Weights of a small transformer language model: vocabulary 2377.
MLP neurons of a small language model. Each row is named by its layer, matrix (up: input weights; down: output weights) and neuron, and shows model dimensions 0-127. Each number is 500 + 40 x the weight over its row's rms, rounded and kept within 0 to 999. Numbers have three digits each.
After each neuron's rows, "fires before" lists the tokens most often just after its 100 highest values on Wikipedia text that the model never trained on. A number after a token or word is its count.

L5.up276:467491474487493499468532504517496490558533497458479509536468507484477581500545544608509482549493534449444480497506502534533486451545561439434437451600524479541492518504619404534502496451477528515469451465518464506499441495521535473447496445521508463530449469510495528475541506494493465531440484498494487546484558529494564421590588471526472464472442515408462536496566513484500508559422
L5.down276:442473415450518456469403522543496496457551478553514468531445498549485492498401483537504429560465524536572451531532454472490569536490539590510449506512544524528532532457491559441541475486518499497486446455509481476478484478499491452533531545513567554519519475547506480544563475487460551473529504477510538480476521535597466570537451580488545506457502484520490531441547564488542464439460
fires before: " " 83, "\n" 6

L2.up622:478509486538568591512576447500457476449509527506482461505502500591428567457489456463540511489579544528530479540526506515538478481466521442522480509504559543487492476424534466499460541472466490493487600478403517522509491622450470495500447478491483479585553462544449516429572453551533501517477547473554469493482431525482525543413487483448509549501529480448428487412474513517527517504473
L2.down622:458561473525480539463477514475460458498511436531580546551563502547484535555449517525467520526516517519542501466535530453560491412477509475449483563463545488620469477489465460441472487545524415497498492548506498558538567560480454498534458580431437535510490485509561539492530625456534468547431468479513493556451485482446515500488536469484509499519506461494477550496516537464510487516481
fires before: " as" 29, " of" 15, "y" 7, "icip" 6, " a" 4

L3.up333:486502480448553443561527518547512425473410432507537570492482510451518470490526433538493541458498507416413498535524469459547496485504517551483545458489545511452511571455598502531527510451482456538520531486486533546557478463482481519482528532544547490567519550467460517466486491513509464519460468470464535506514516521482508473467486453529497488501512462404563518466582502597459594561476
L3.down333:481500548454535455539496518499554443447411481390544474453522482533510409478520464557477563430434543429466521514542542448508486459525463456504496486455485472536483539459522514719544492483474433565527506534498518558488509554476457475502528456479560512508518488504529517447483407483520466526447517451476458546493437517515507467524537467463553503494435467473575467411550478557520536502538
fires before: "|" 40, "-" 18, " " 5, "A" 4

L6.up429:464494386554456486465537515518496538524513501482433527565486494512488553506516462473511458519494475481464446475571494505525538534455523435571478524544531526505564479540548518484487564461526517461552462470561487472531431521503465490436478490440504423605374502422517530491463521532460465506533529499450505479524486522518527461482451439526461448539572528481474451448425527503474490460497
L6.down429:527459488523447483463499469438575461497421473470481562494464536474499532451468535548506493561548424515493562474478536512472523533509402526531531533523529435460455528494502549461523540604488484457526488577510466480588525476508504512513496452504487466516498464538509497470482714519469530524511505501519409459508544546506540475530473514543482482487558517493484427515631530530497559477482
fires before: " the" 33, "\n" 12, " his" 9, " World" 4

L7.up3:466456544496552463511536485464533475459396475464530409506507519492494521501470465568445531416506455497456476529495477517572517403507522460540512480503446601512494499481534548518485443479454501484504449522450584486505494537488527433563534468510499500501567525550457521469461514493540478516504558444523525537448543555446448515459505551478519437512464499469576427470506507551461507461501
L7.down3:562475449451535513513534504481487493515527503505448416498568548528523470469493461462470516531467496499523514442465499502486389453482531572502542560479420578567499524506497465592519517482512493554500532528488529461414475468467494455524491539466525443514568552428490565549543511485566473438507456520518528552498483499544479458445582407425541471590448487441489524473447459543454525474512
fires before: " " 79, "," 5, "-" 4

L3.up189:381496510471487500566502475455501467589482503498492519524609486489456486464545534511472551460512473516476474499514472466495525514440486421496473461488500556523528507530544483497510522499542515463481543503477438440433534524457529422407496483454542485523488457465420511476463531534456454525533501522486501499497537523526527488534525484515465461492462502448542453464490519590430513460433
L3.down189:521466554519495507426522523514580493522493448523511463455467418534565545484495485494500507502576508501509503452550489475488497572458456551499541517537519421479520498547482506479596470510443505483451524475519479475495485512516497469443525541580511504507470498451481463477553457454430528459508602518509508545518516542523518537537523465485503575446448476524504465454517533520395488430527
fires before: " the" 21, "l" 15, "ointed" 9, "s" 7, "t" 6

L2.up676:486514397531519476494544502500502433614528493514461514496509585505514514453497520487466488466503459469455527509521538534481501484505481400531511544502498502592560480470537523491512542445539501466523513479528443457446524500484507452465467476491525439489492444515454489498481513569532443515502507521475478532524476470443591445502472445451424475430515481393576489467462518573497455505543
L2.down676:551467469491408516520499504511514378492529475485468562575481527516489462527495501451467522522580426532468457483536495538472572473478531476513518516516442499506492446530540441512457494498549472440614483528518524504468525518562491555537500438523496451525471499453518490565501523559474458456443507519552500482507543455518467490434499513557493538506509508453526454458498451529481481451498
fires before: " the" 39, "ay" 8, " his" 7, "ant" 7, " World" 5

L3.up498:489543557534465535512500479537506530495438540503508422559531560519486550429519491442489443361486480430476539619522564486478495543450554483514495398547504530529437434495487470495435463501538461461436472494487562519552592481558521443446453539443526515476546476457540508453458468533443459489497495523495521504462501527487542487515505480531509475498568485489515445493449478551507497445495
L3.down498:449488489467441552523542470550465529523447518411463464434495464397452470494453484544469565439509491564458442463487490552520497459525593471587550491534507479403503478459460535442532520531503505487465441485465521475497490474544500442488591455562535537472467501523461550532424604488542537463537494508452549496534485585488481525498487506553483516465570524439511497553575521516552516469513
fires before: " the" 20, " he" 12, "st" 8, " she" 6, " other" 4, "w" 4

L6.up394:591528537497540541447538459514439496541477499428510497511501463537490555486502470442494503456452538462474481539577407521548536515539576502508542464513486502470468535499473570489534508517448484577518422461468516472545392439501501515461502507469463521592498493509516492540486486501457507511476495504478573513557506521500498496531486480450498446569488541538532404437570506483557538484472
L6.down394:511523521534519470555535482437523512528539488546473578497499495518503505499488529512517477505532535567542537559531484467544446488540525441399561523517496486471495634520527533479468527549522490579507512555485502589551403472545481543516485500526518491576555512438495498495471671465445466516485477459493404452455471461412423524452467500521464520482490506465459525499525516487485498515495
fires before: ":" 13, "′" 11, " by" 9, " on" 8, "ms" 6, " in" 6

L2.up561:535484492438452554522454532518580486503507478486471541486480512467446508451490539469524463544458574494518522484564536463469537516471577581560545502512490543428467485482512509489495495472498527576471489486505475492554439482484500442592495546461539478528472560455448435445468473518539480534491508566536474517487507407474463529439459559469540508550493468501524500531536490522523485562455
L2.down561:565462497443526543474446437473524447509556436511475490409512517425452603451423519509490450462488608505524553519507571429479508543530510551561451463531428487502455507518465575458457455499516544550433522500538442434497501494516541356543497504464536459576502505501490481485560542416583486478549478503567441495450480532500459547475450526479496502555504487516441598484536516481519523510488
fires before: " |" 31, "%" 28, "00" 7, ";" 6, "50" 4

L7.up500:530482485465486506485516490511470427465432490485550505496496498594475514513554395538479519499541511481539526551478556499533539547459525522504531516461561524523404490449552532516510536537487451512529466539535546549486516466515494469488481478563506500453495532508477453530500498557560458492519454426463442477483481503527590452517555465468556559445486530418506493476542526550471430543486
L7.down500:462563485499534507568534487571543493441465455470533469419529493514499455510519459524507509484489497465617546481518514500521525522536485523537503499432482439500462469473518466614493509526488372586594522578471483604502498473501477434525527421479620489532576517476499505520507333523530504483485402526498488495502460439527484447504568466511533517444461472468550507480558528532477516521498
fires before: "==" 33, "===" 15, "A" 6, "The" 5

L5.up59:450532502395495450537441520549513451505423412489485526490463460498551504558565420580534620425469533442452485536525487490498504418491538472447501468480425496554494547440486520544505481483496451532504560465498483503529430491538502523467453517540518439519548472507509559422547484464530433549509494526484566492498515507501549463487457437523510534561518497453571467493555536531467494541541
L5.down59:476519518443475445501471505540525498464454503448487531449454505457497439482538544528455531500517573462420555508526538460477456533497471469523473527470505531503492536469465523681546452525508430505448514508501492556512530473446438528504569451530575492507501474419509530496552312423535387521541431486560444438535506494498494435490486486487512515493499439505556537479523437517408499486555
fires before: "-" 64, "|" 15, "=" 13

L2.up723:432509502503511487552562503512446519567472458499458458501499543499487462509496485549442609498540534492462495513510579484525502450432460574489506544467468594458518547507489509467533574447530516535497486489439514491504490525474509435484499503454425468505545457474442466541431523522516464479487527514486503428494474517504527421440492500541539526531481555484542529528493526556463471519435
L2.down723:530489532463510533557417489510537556492508406529509510470524513491520568436537477535509524500502507531381540516556548466486477450450473528513476497480490548515509525471436510484493554514548544517452505471508461489503487523443467426547478565474533517517450544488522438555496604491439530533476518432534513468493447507558567456479493449448498527573532508576495541408501511580526480508417
fires before: "ointed" 17, "l" 9, " /" 8, "ut" 7, "artment" 7, "ration" 7

L3.up216:491570489545472539461490492441502508487507511498571547506539501530488491500521442528509450520520500410515471493458386536512498515511525476450491422515494503581561471506492522519462454393493476530478562466516504488478427489449486523457445451538537460518545458523495493389468503529504556478476443513461523454463449539476633462506547448478468563478531486431497482480582522564458537526497
L3.down216:509500497444522515543476548513511577517450505462527507457469468547485572517471491563502506483480514438548510517476514501494536537472504482535473448457480453474531472605441464654456545542561369513541486591449494594475493479490490473439455448514588534525495491502505480481442388543490527477507413481494495461456481516554527460518505411463533546480540525484505499498508497499447561530512
fires before: "==" 24, "===" 19, "=" 11, "====" 4, "D" 4

L7.up656:495535526465493543477483501517559584483529428553459488553455514587509519479570533597515467526456502508470540535578423511479494466554560416536415528607467490476501501510547484482461434476494489526543477439475460502501499434450499430513471500507530537524460511569499508539458521496448495511503470503425461551549503500539547474535465443555459463450514496465549506493509548502572511512474
L7.down656:537522535484473507456503496500478519456541496572492499462520530555490407512515529495512498455528494527478543505505507496460530413558529565461559523532439536528543497513478530534579468493556500532591487477549479507486569438399496483455487515470479586525527445477340476523431492471515539475501481491465488515472469567586491524514475475514488473498465439468510471493467474458569465527514
fires before: " " 58, "\n" 24, " ." 5, " −" 5

L7.up675:523512486427529496449519486447431601484430504472492521496473505487526498490562477534517519560531428462468542525540598478430477492542574479506449491524478537504480492417540492515534513492450521463541483441495495477572477523525508389511532525501539450495485521503510410488457544540418406478510557425439526524465486482489558453496432518510546549467488465413460476481506509501590484515447
L7.down675:578455509546453464497441515511508477487505447552530466443505484397547530430541515498524483507521538448555502504516497499460455490543489504537554462528555551520520502506469506559489528506448532489518512481493586581394506522456523570532419533402574486553508482555497529471457518500477469493487503531443463462554524463539492553434486531499466537549499449501488440448481439531474469463602
fires before: " " 36, " |" 9, "|---|---|---|---" 5, "5" 4, "4" 4, "n" 4

L4.up305:502552467574589485463510518448485448467471518487531530497531506510501525450514425548541495469524447464544478502487477519477516438532553489471537450493451503472522477478583496518493466501473473541461537501519515547506444502521454518563518506549522451555509481560525458462495532497535463523531456512492518514474486439488546444497568464482490553478541508492532449487532500528499540541500
L4.down305:514545480444515497539522566521535534506456447447563528496538466531484545521435438431547451524492488396566497521492500480520565514542509529484516397536500485542483476552531442628496575501508458509539516582445464609523489494516484482493505460554537510434506472509457466496471448526469525496526423501525484482487489462503531492517596449531506529463518563500455473521538528440465526546440
fires before: "==" 23, "===" 20, "The" 11, "=" 6, "Th" 4

L3.up124:488473519465496452457431502530522534502552500511468464502465467426485499460503472548495625558416447416493521526460520472480512534481495500575499539516499500512518512442596512524487473505520510501439544495507504504493437539494490472502396471492542462500465480519433440470541462518508493572486538418492531516487534529515543435494574524538483483447453509445472493512571490475467541495447
L3.down124:525448487460509459484476477473595496458580514523510444402487494510501497456440546508502529473509502459507468529519503481510503455506519472547433504492499506481412452477487520649558432493455456525518557552486502487444444538507541494569533455550607511552584522466498491490556505479477516480477557523516469533521397461531490516532567482464501424470459518484494471540425468422452516494537
fires before: " " 24, "\n" 18, " Y" 6, " E" 5, " Cor" 4

L7.up183:489524525508479464438448467561504569547524450489488452449461519488520489483516460536552497487483541517475523529489490475520445463487559445535428572521445500477511441503534481511502483508525518415454553448511463481589493541506467451504522449447489598502460555588489431453425506544532516529457462526490404510537493549523474527485490453538452502479479475430419468432458504495506568470531
L7.down183:478535482551503431435473477533502583461564484554572505402515562445530549527492477475527542378451498457385441527497537500522524527505512496499553477509493497540426549468448473524534428452521485498517515541479493511459479480463471446462516489511529448518573505536485505569576532503496495522461511474531487500496466466611492454355538527506531520516582482554525510500484489512476533542580
fires before: "\n" 36, " " 22, "\n\n" 12, " +" 5, " Q" 4, " −" 4

L4.up506:487507494510577426464503538484499525552546419487564483513480494523504557532493431524471512548413496487447523534492474540481564402490479455511448578474500475482514498546590472516511511510536544551423497517499540511459478519522470447463513451482509438527399479502570497544499538470409592511542492435485552494481497524534497509557506512520488450447489524434510514512534522432491470529459
L4.down506:482481564503545552508457505440518511479525453500498522441503474566512507474425504497500452520475532508488480531434457547409520481444506447468471455499504478531486494502511439610479520435526546559512495551488553506549502513525444459554468409456517447488480469465511498572443409405485573541539474470498497420493518542543498496567555551437482543438514466469522474491474506503472545432520
fires before: " " 70, " +" 5, "\n" 5

L5.up4:548579515469458513583453540448484487534459430504504570525525471548492522525515463506517523486493514472494501454451436505484569446527577482490535422502466461515556554480521431477516563460467489506522493480495436531466417476452455521478487536508492567452473483551556457468451526543467503519582464559487567500495504534534575496574544430552491517540559548454523509476501486472473485578461
L5.down4:511487507467463554448532492477507488518467535493496471441498533494477509476532438426497522497565549501499443550456495517528469559521532480558499510517505531511411495480484539585486523548570438494564486516519501490447534519508481552481457471501474545517551559506485456522454456457414465460460489492528434400484448547542560548469545515525564479497517545444472515486615544485418468496514
fires before: "==" 27, "===" 26, "=" 8, "====" 4

L7.up235:463523498460501513477467415578486470499492510490451489490514540409460536528584463580456543535529471545508544524457494508584478516446520551566485507495509507478458476436510554498453560429542473494435537513485542526495466539533514472496457477485511528517514491612437527506546480505527412516494534446465490483516463599494560465466502482433474527525447486475511485484522450550454495515521
L7.down235:443492490446519496489487421585517456529530607471483477444503537489467484534561505507436531490510469512613540512477499509561507450482512536546457478506541501502445472427481550639450567474545417505483506513492508520572498557508469458533470445521654528526503473532430507481518276520509504523479509474486452477486428491491560499467483485497512512481453477511489499497528504560522474517489
fires before: "\n\n" 28, "==" 8, " The" 7, "===" 7, " He" 5

L7.up292:491519515496478498446551482534494502504507419555475513513491488500432575484498519503486518526535517529465544511489528512564581461523508455471468481547516509465541538515614439510487463478530450486464566465537488372564455509568474506426510496514530506502499483543550554494433528513446469510536452484492427512449537492527566495608477491485448466485456515429476471557538508525528507496425
L7.down292:522440499487513430444515448524489446466563530556541479499442510521513526490528594585556453489499581505517530470589494483458537495513469440485482513497516517471534522531502542577563481472484470532561436541538495428433460487539475457465519475570560458498548459385519526429498417494520548447410566398528504499446483470601496437552473457498497439525496461485506510498522480488467526496543
fires before: " " 78, "\n" 11

L6.up720:475466500523435487456502390503537489515436475523459503562517531533443496429576523572473504400532498510457494461536557509516540510481509398559535489494508573496539505521607461497515569465534505507517529455516473463488511496483451509501475532511449486534408484488414460503523542560483479497552510518514482529470533508432501494454578491534489490484494539397538467569440517559418495478511
L6.down720:504483534456434508446485468459480472532486490448514513577506506554467513509503506533492542496547445468530460411608473480529512539486446486512560496393487530527486596577468527542525471512483468459536462565581451530539572508515495527419434502523473432420430497471479530533508435465509455519453510509455531507522571528453545499471426479497504505503469480497546443433483517594455517520523
fires before: " the" 34, "r" 8, "e" 7, " his" 6, "all" 6, " " 4

L5.up122:453475482503504443508475518454515502459478526498522468557495517462479510518533477542503446424480454510477436487530439505577551455490483507519563488499477503443481526518532534499523480483492522551491486436466562484498518513457477429516438466380512471568549550534465615483489475529439494475440466526512523561408563508487451462436511571484442477567519468479556502438484494518531606523514
L5.down122:495576500509504444533458463436464512456557522455478477493466424466523462426530528483522533482519599459521468530461540439439518476488519508467480526489511522515498566498477441633478512478464431544487474518479528513520473510551411482438474575447393521444593487553454531495484420505448475525477457412495594573544549563482504457553503562504495485532548458456559449503475436536533545451493
fires before: "-" 70, " " 10

L7.up50:527501493483422527424487486546518468542551481521498498557481449492462527483496519572465525561507496499528518463508484530542555406491487528581458461486494521493460500554581441506483505490538515556481480517445508494515480491464513412489490473510509461555479513604473456504509517503526489496521516522467454473403516505500532552554542616538480481478473593460503536474534485465510504512507
L7.down50:535430484501472562460475497494462549517506486485531516462432497507514522516525491502521420592501499434515467443519506517493525481559468525510562522469490511487461462506574528420553430526530484417465459530567452482509478473509513450490502449480527487494548547460499477498478549564474546456479542472491499471511569548520474475479519509550490492447548578501428486491472537466482466434494
fires before: "\n" 34, " " 32, " |" 8

L6.up630:471388536517549511466467454528534487477439494464479492505489586451505598445515486521495581482468503510526496505506526486540502514502497518483534417486511586533526462485541470499505494524500486540462485552457591454499502617462483506536480479472444526467421577448550485486441496542574560439508497469408484515517446490525444540492525534495502555506592480507497475543494539519566587526558
L6.down630:439571486455582522497475511508519469495441532538502483493571480514478480484462572481501476467434459525414454455527493502468450486631478552505557502430468524556496442497456474457493520498540478546561553513444500528458449438476518428511515500486495489527432507469455496503441421540519535419520491475489481533432471566476517458535462556488520417535563490508549486541546544592582500500483
fires before: " States" 33, "1" 12, "2" 8, "p" 7, " Kingdom" 6

L5.up308:484469474442483542567535566556475445505475550480516488528479481532480540496480470550507516477466530461458548486543465510540560448490496482563513489523521466456473473544494528502434551455499503488530509495474490510493461494522475511571490468536507574434527441530514563504502501509458490472522426509488457537424494577518556478512451463540491530425567550505471523498513545578496559560475
L5.down308:472441466524530468473559464509501469545457471439561449468524562583426530502526470499478493524505488507547525541506475463536521520519527476532472497437510489518439366512495488643518493515552459497555504504451496536503558477511494500572470418495595488413462490491512513562440305562537468543447493523459451492495439492529536474484468484475549513455484505492457506549586490546493461550481
fires before: "==" 35, "In" 9, "A" 9, "The" 6, "B" 4, "===" 4

L2.up454:549480510512541492462452491496572549499496453516508512525476463493509521438520513542501516551517419506516488527475511473514461516484486470512574482475555516472476540513502512501424461509507589491517475485475514505503450504391498510515489482527535458640465466517507482512382484503484458492482588528430445516468529487494473512469507531552427517458524497408437533423507464507458509552428
L2.down454:521494511496469468469456502476556610498598456521574481535491492501495535509516514513542500510486491476540474549538524453551474440566447487475531466415473485510548530519503464559440370509489456555526481581449500508552448453431492428497489463496507488577554536515474519473528529450496432481475536532437422569511563449556504479468502484525524481456506490489516505484505506475461550449443
fires before: " " 44, "\n" 32, " +" 7, " Q" 4

L2.up673:479498471501558516440524497465491467577509522501432514495553489488486516506560505366457491446526401486496512480435475519514469503522573417492538472518540510565537477445550472512512535520542562541508545510469452510524519570409454479472466526459553489466457546540483475454431493529503474557594545473487464528503510491530476548493543457535450464489531467512510429487521496575457526457480
L2.down673:504499501550480517485493526466513496484571524514545566389516463399464495464440503434544562513442517526542487482432421490492553486551474434520520528502538514456484432454485435546567517530501506529616563493463443534517528467467485483486400476506443494480534472522524538479490576438493560505467505505520394486490563505490567533512441429491481454538492509493594481502518502511510502450548
fires before: " the" 13, "ed" 13, "s" 8, " with" 7, " his" 5, " as" 4

L7.up338:399486449538484512418512519531500572504508470538454549522505517507516565504471473530515478395567499505528444484536520518525491414499521472453447530521560527473437481495525519449530563460489566548468501484507555500490556510484445501567469504517499477425493588536467455517469539501554523547510541495525501463525458519478467498542461470508392403496486477508480504479501538470489605475460
L7.down338:515473416476478514513525562442511565467470495456496554474450436489512441486439572499407486496504459563470505437542469447549524473533498571524505550477492466515528520526591461528517506539553533467582471496451549532530527463520508553521515522563454471551398431420521469457469463473505447589493522548453491383542492540488475529516421493499433491480494514505504493593497555480455484454499
fires before: " |" 17, "\n" 16, "==" 11, "\n\n" 8, "ell" 7, " ==" 6

L4.up37:486522544516479500505500441575457543474496511525470521505553486501451496478594471521394531425458543530534565510580468479573498456486551441538457535451502592538529494488492486502528504508501500451532563524445529511519518571442434522499507443468493395515443495493423470498498494540492471500548515469478467574480484554486600495477531413492464490440507489531479547434493523511474563549444
L4.down37:483476484521456494470526554505473552488467542526520536482453509417426450491525499513493477476444518541582476506482560473563555482541506453486416518480494429523547475454584411505486570515475453532515555446414460575502531591508515580481450506577561482516470492471507511521503467477510460429547541550495450532551487509520545494420518431523544504459487435481512552469465562519467531503479
fires before: " of" 22, "ic" 10, "y" 8, "icip" 7, "is" 5, " as" 5

L5.up312:545521490471583532544581496565435475534452449514501587533575464499512501523546437458518489506522416488506482519515488534478552466475515515477492466531533435512506565448492550507506565445567498498569472549497522506574441507520450490476533481504472499502477486538506522479416548551482535477559452554484500480486502442495542450538536419563498578504544595370503469439520536461476542597488
L5.down312:596480491501518644444536521471436488516513550488497522510495406529524506489545385473527515516532532463432468532484516587508488523476487491539477540570465460517446505506489550546491525513562492495577501450504514488439422466495539554525511457497480584521576506584425499499548509502461446503489465504480484462501462511561534535450546511584589499497520560420460511477548532488415531475532
fires before: "==" 21, "===" 19, "=" 6, "ecut" 5, "====" 4

L2.up85:442467567498491526552466431551504541481488486493477410512485502527478501419519445471508501469463465503492497555539466544527520493459522521502524499523422571505510474453560565485416486530520515482447549498472512493465524638500539442491482465543471385509525455449446499524464505510485536469497482398493527486450491440426459528466462521493520494471441515478468496507504499560514495460494
L2.down85:525582494522500502519558469513467468490496464478495456533443478502529480520458545507481497527509553476543502463458459468511628525527513561496500427453457500523540491526433462550454436608455508433544475491518451532488525484526446463503532476469491476502496547491466486534461370478458504475520404516489522504545495450481499514475572559498572443421526495572471516484445551537470443556461
fires before: "1" 68, "2" 4

L6.up703:506501499538523514555543514525471501508446492451456444509500568536452528521479483503537540575504468533482484482532486523501540476567441553486481418536492490548555529509598539487476466503545524500507420498530435493503449498515460433435490498528490493520479481556573444538440523442415508514476454513467486533455489544526502508532466501561437520503453531465437457454556572529487428388458
L6.down703:457510448470510493499479466499495486437435519535485469504414467441525532464460599548554420411437537492584510549502496410473461488479575513492538517514523463543510500489428478530496516503448410446524481560461507433441521534486492524547507517507574541515607484534504462480534418493554512495508511482527529495515489531552487516505578546524510455459486504580518502539496447492535515552489
fires before: " " 46, "\n" 18, " r" 5, "0" 5

L2.up566:422514521536487476438467493511472494473470413489433528523526478546373551469515517502408484429430530539539569560498468515497519513553531483463530452586522607443491435446536482492434488460466474425466541510478525469539552493460433455494454473501486534581509435538400496445509516565550539515503492576490480519497465512493487486459505544445466473464480488520512547510479496523438543480469
L2.down566:432510493578417509549530550526532467449548516545579566554510487561443447569483544541509489473459500557527478592466523460487499465497458467467452505515546487494496535487500511506450533469504460520462475481482431504523514582435496457478582483478577513497481594496456536508513415465495532465456497453499534571558513443539525528525488472477503622533567470486496505466420401541493489531506
fires before: " of" 23, "ic" 8, "y" 8, "icip" 7, "is" 6

L5.up560:510592542442507450542497508460568470496452461493502452510515488400475475477531503501500518468501574458441487498504438448552526452499516457525484472486437525475495516513533494499521446464466521472470521516448513583506493477477511477523518475450506493531494506492533512485504511536471471535475493508525509515469539486514528472486514501514468485508423544458525399483523455485466566561543
L5.down560:480538533469536539491509476526514513534462521485517428448497483505478473467525567486474545475462563479434528474507516444503484478431495510503494536453479564515447447462474472665534481455551466591553529555462495512496560495467427457521506439447556514474478517430527521473495324445483527468476465492554462438400456492520517536517536502506553459529514535497579523476486496511447514521523
fires before: "|" 18, "=" 15, "-" 15, "==" 9, "The" 8, "C" 4

L5.up573:496478496433543544549542536594509490529507482466478565509475542537490528556494399449541547466477458460479568450539410539536507494524514421435524475521417512575472485511551459521519536459498488493498455499506487503541447476476466459505495537454500486537525478519501437501504481540475513504510413543501482573488525465481522501575526484495481500477569539468581455483561507461498601552466
L5.down573:567551539465508511491462501496515467500512466431509510451513550476456563483561533505406476485521483525448531517423506500535475535448501477529474466551452533496438485487504549497461530495502499499508491504447454510543502429460435527488518491519474514517515484531521572466502562466410447552530467543505463481490437472500514512458451455490462491442508582457466497448517503503452517487488
fires before: "=" 31, "==" 15, "===" 15, "D" 5, "S" 4, "-" 4

L2.up92:479538549531528526501487495565468513489488463540541391510573480465430508438504429508484532481483578544534569433543479545502479490566526467521474509602502547522544491410565503471442533458478477425478515478401548503481563518425545485460496471433468441552444521450496514455512465531498481507508535555478554469488513531536560439433560545482445461483469518483459522485472510514540504442537
L2.down92:499576561523476519514491517496543539476508473477560454531518448478422506516508526544474495583486426492496545484488461526506503493504465479537465518451512478480525532499500523545495524535437516489517489529422475497507535568466538478467550551540490490434436503527487475458496550517491496524544514456465591522579553534480524489518485438530452527455478446457486529523507491544434487502592
fires before: " of" 25, "icip" 7, "ic" 7, "y" 6, "or" 5

L6.up94:516546506514528498452513518463560526504512508506481447521467485496467495511492491439439494469412458499477514476519437553543518456526513474525511511503470462477465564492515478398400493484552502505536464484506479462463536476527522501445498516548469500515484566535532562493480510491483498538506520458495471570521513481471498511518432456512506501506474521513531445426516486484464565525452
L6.down94:584603507532511471495456538480485544459509445539436598505589505492479490558507499532485492497537493500489492618560519443503526487480511528494438509475530488456525598507429478442507476495440506491455540493501512480470550568527500482495471543526489576552441526517484525490436517498511514518490486528545481490503482546441497526437530583550591418508433492516460515464485501451498483525507
fires before: " to" 16, " by" 14, "able" 9, " in" 8, " on" 6, " for" 4

L6.up410:495506515477555514488575510551505510527495394491528505497523491509514457521507489511447606512484510486423487583509510487578566547537494447506426467491570543493464524510444520496527521537517477493494515494478469536576425475502467534585509461476471540513433529521451468426439526486512472525490449494555459469454537539507512543471547436476572515444451568427478456466535498510506493472535
L6.down410:481449512526594581446568507505472480512488495452507536434491427530535602501503464577422448432514509482503528510439479513608527522470399549493521524515516553525449516467571516614496530562457435444511485508533516555480506484544505492512489438473537551489518547540421483575515295476457481434549455485482526532482470536503519427477509514492489495513518528471523546470546483515501466408494
fires before: "==" 15, "===" 13, "ecut" 8, "=" 7, "amp" 6, ":" 5

L7.up693:457441517469506520491600484503481483511532565461544482546551493506492572516524516497512498615524533435438528456523516438456488469550455522436484441517455523496517481492450518433566564531462562521506461519447519476475495494500523525447418503511509494554496566472528548536487486531560481535476511510473516603479503526425551464484591481521526435488565580504524523472459484524440504499498
L7.down693:505470465483502471501355457521521512483454491464502500502514486497510484495435513520488502447525493466594494517527524523510491477465465513486514545494466538509474547472497456558482499519537449500559473426581511506461477493475570485565550422451589441479408513484490467540597337564527526518525528479477513488487538482491485508545475520529498533490422487542499527531451531445528449527554
fires before: " " 83

L3.up473:417515463481457461471425477505521540489418452498504520554487505525520552471511519544507527453508492503497519522479417472470514440465543552456475449506558527510528481498526457493540427454451543493541468517398469539451501503499530486513496540527446536488469568531455465485477459545497410478521540493439565539447515543491442536482523546442441487396558493482537508536530493515548573456543
L3.down473:520467509512481489512444512458485549557529521375513527459465526487504532516471511505504486485461503654546500430448544468428489430428488502472496523480489519526486472504477525504517490522489512485516469583422391490477504472492531511550556443458505375512452514509452460538460390536491464478484521471510538499524483495440404509497488497484444422515517510511511473501484489540500525460484
fires before: " |" 41, "." 14, "ect" 5, "ow" 4

L2.up138:461464579466531613540528539514575487497498510457423493495550488446423531448486427469499462506523456497525578461444503536565478465428536461468525447498497500491435505442542485487531522566555512492531496469464494514539504544475469525528542543519517504618470504468519491478531502493466501472450459505478504489506485579546466450526500486533564570565496472528517495523513583501473564524526
L2.down138:565448513435491493482512535532554559505592580395480538453538494487497535495530510480472478512508525470484517507485497416520437502506508502451519437535481438493544505523497526476528511470435544500554505552463490494479465494521524500521494520589413457526526547515472488514495539480408490524463499520539481529483551505505506534495503471529487443566450482458452547556451560444527461504470
fires before: " in" 19, ":" 15, " of" 7, " on" 5, "b" 5

L6.up671:525545460525446485533494477607503537577522521480488573468521523478477512547480473503473512526570414495495493529465453526467517426491463530558477412482561524499502446505499468490458501500471541487512471459493430540561496533491437487563531484497450542567477582541537475538434515548462449504437501536478520439421472520461456563501475484508441554469536536538517494530436556497534561514506
L6.down671:547493464525426415505472486557522497505519512539542477508590491566524419450435474511516548509606510490480432449484504497480514529509444582565560509575504522521494487501499472460513487524463520486529488503547544616522503460457462576506502410475445419507552500475496509455474468546483491474495479520429481429468556508525486459520460535553402476513468503519487517471479547529501469507509
fires before: " |" 54, "–" 9, ";" 4